Weights of a small transformer language model.
Size: 22 layers, width 192, 4 heads of 64, 18.9M parameters.
Architecture: LayerNorm before each block, biases.
Training: a variant of Adam for these matrices, 495M tokens, 7560 steps.
MLP neurons of a small language model. Each row is named by its layer, matrix (up: input weights) and neuron, and shows model dimensions 0-191. Each number is 128 + 24 x the weight over its row's rms, rounded and kept within 0 to 255. Numbers have three digits each.
After each neuron's rows, "fires on" lists the tokens most often at its 100 highest values on Wikipedia text that the model never trained on.

L4.up222:121137111128147115124087086127120139137131087148100126158151138114131173136136112148121110109146155113132176092122176106073117192144144103105156137136122099111115146123095145117084141169123103137102159124155157114120114134152136104137144125155144143129205142155133142103131133166091135129111132148137119121124114124132133123091093121120138175115108128157113139106136127145112108154143144163137085096182081107157148125140097143150129119108150159129153139137118112089130152151114115089177101128155114106125130136112144117129118164110073097130108072121097150091103143133081163181
fires on: " med", " tri", " Med", "rom", "r"

L18.up1365:119112110108138140121156118152159133141139134150178129135111108091135170082104146105149120157146097132156142154137130122075167163118107102151128148110130081156142114165128125116142154125144091107158171142128102129116120146114140139124098074154126116103088083150135177117170107094130144121144107124143155160116162122132137098150098107106135070194134125132141104165202119110114131147122133133115102156097112166132133126130130130089106144088137107169127110138114119160123124137141120081120100116132104129073135098144101133127103148124143153136128116166115089150153154146112159088
fires on: "==", " | ", "ra", "z", "land", " =="

L19.up515:136104144141126121123154122104097134128112150118139127181116116112143179092118161111120136130146139135137137125126131136101087112089100079159111182140166099087153116124146162145122136133130103101163143103157138095101105132119152101127148122130108145131078083124120094145173138126147089083151142109114143098144104116107124115170139136136166176131145133123147142124155106127079085135135112135139140118131145172091131140122153115111102112078144194176114118140156120151138141144121126159153114106157150120119154112111098103075156167135142151112132075154082116146120130139087105160
fires on: "le", "c", " E", "ie", "er", " ter"

L4.up1075:135129147120156143115107093173118124114083116128125173121116116095123098152160141121117142151136150160097169116114130118101153155115147120144136172145140150091158144139134145136074140158098136115152129152126158075161097149136156079145098155150158129113163081171102124102163123132136155113138129091125145128141148157100167171114106162131131173129116103128148094114105124099130090137120132155114080090115083116113163129129122101140133128113137127111162130130141131111066146166145160085162119119140095103098130125121145152124119165122131187114112104113132141068106112114120132153
fires on: "ro", "rom", "ust", "ff", "r", ":"

L4.up1021:119121094121138102093118097126089170183084131136129142065114110098028056131157182157112117182144128157119131158146153136131133158122134112136142175169118154142127125126156148147121135086104121130139138159140114116118155102111132113128141104154139091132127117139141151134150146107131141127136068113112155105127134125174123154119133139123094102139127160108114131115159120110122112123121125139158157077152123132129128146135121126121129110113117144115102135117152109166120189151149119133125119128098122110131084093109120132139116160171172170118166110138138155093113166121132135146
fires on: "==History==", "imate", "out", "areer", "ic"

L18.up354:151159125116145133132133100162152124120104135114159175112117111121148133109122079170130141123148111133123124137134124138081186102112113147130132106110104097136095178167163112075134114095078116128196110138116143162136106126140138152120148142144152161105138121127130169131147068155129156163127104145121106111111129177133131098108135095082120141164119102109111112147146165152091114117161174119096100132110114134098163139134101172106166135121139084156132099161115150125146151128104118149105127110158125096104152116137151122121112161134111125108151128174137121092168177127106141124
fires on: "==", "===", "\"", " =="

L4.up1471:139153143059115097128113128119092151125124184132118163090117137114094108126137193116152094161138116168159113146120156129124109116080138160157132141138103160134129138175165152105119118117118113146145130159145150149116184129157137093113107141162140143104131127136119127171155122153129145119118108085134122053158156125112130134142123120083153120139132111118134078133165092152123132145081116143117140089139145128151140079135124127126148106128095178148135149121116129132127161130141128102081133171112096102086116096172119143137131130177094116100140125122107106101112127091115116136
fires on: "ent", "cent", " construction", "ic", "out", "anc"

L18.up37:114148127145117093171115110133105111120100143135177143125182089108144084139105140147108147125091114158131149159119155131034114084175161092132156130164160111091157142119105149118111109125101132125118150137121163080097115125115134094121146136110098126122121133145148134120118103123145125122108144063098139109125164136165121124134156148121126110111148128131136153119139123144098086106133143178113132096153105064110123118147164136131122111158146103154133140112154129134150133149140123136183074103160155120110141124146135121153120165153133129164130158150100121096133170150087161120
fires on: ";", "==", "u", "n", "s |", "("

L4.up1343:131093134141141115100125121157098104087136114183114157103155153114132185102090150099125113154153132122195131108115156097150103155096112125162135167109121116124082131135126138091096141084130134105157123149166128081144146110122145153147141149084157161161164088132096155123116146147116122118153148128099125141108137191112114158111126128152074098098121142139149168125151125110145133134093154120079135127116091103127131137101088144156150155097136147118117119128155138155116113135140113182160121134134127090124153120151141126098145151135108104095136072141100141101128139092123105121
fires on: " | E", " several", "ion", " many", "- E", " E"

L16.up1461:151149121103096076160092114160122133127123159114126133121162125115056131137119158144146143083125133128168120151109147124135099117166143133134141106151066124111136118141115119157133160090105112105128079151122122143115131123156147120105104116157123127135122159148144149117119127103155116115104105120117085091184127156117152136094177141122160208149132102161128115115118125098132158181088164122141149109118130113162140129179120169131155123121159151118100160110140141104099129124107158134129127093125107130108101147110117150173122131112119161127119106162083116129157149093082158154
fires on: " d", "g", "anc", "it", "or"

L16.up351:166124114135153143134082121112111155108130139176122143096123115082128153094109148187159156126177111115161145117117155116146142161115151102115132125135106134132134109126139106110127174140122114112140108144113093131139146109151129090126156090092179113119160115123130105105108138110149126132167109131095166121158109142111140139096163148141119089123154126116110112172114118115123125084116139138123124140109135087116198149121141134155121102069157169096121101110142121138134110124125141104173127080168107130128189075092158148132112141119117114124150127120096119072183151088126126127
fires on: " N", " | N", " | E", " init", " E", "N"

L16.up1176:124098129117111162164104117141155126120126108168116181135139138104146136143095142132147130122161123117132132128155161124125144143094103129103111141171116114105148124129100125077092173150108123108128150106140090080159135136097138134149160148078155126125130131106103137109120114118114100157116163117097150126151116118133111125097150138143142108104123127083106143134132116131129119140167142151119096107117135117143151167114142145202109113102101122181166125154158120084131080132067161124194128127138111160110177112164155202131115168112122104109109131108147101110146147103109145111
fires on: " | E", " E", "E", " | A", "I", "==E"

L16.up746:121155108099115116113120088117148133152138125137126145154148108096102184125143162157107129109096134136154133125105124150103108121104119152119156142134153171097135122144077105160142142111102112081117156084161169116195119117173113101144087127145133156105088126158072158159149103120129097134160143118110113130154108172125106140113144139102144138168129131081161136129120112146136131162109139153112077075131124118145158150131085143139137117168140114143103135124134106122144127092159154149119105084142082126110178132165137152120113119143132134100087134126098099121112110120079117098
fires on: " |", "av", " inv", "a |"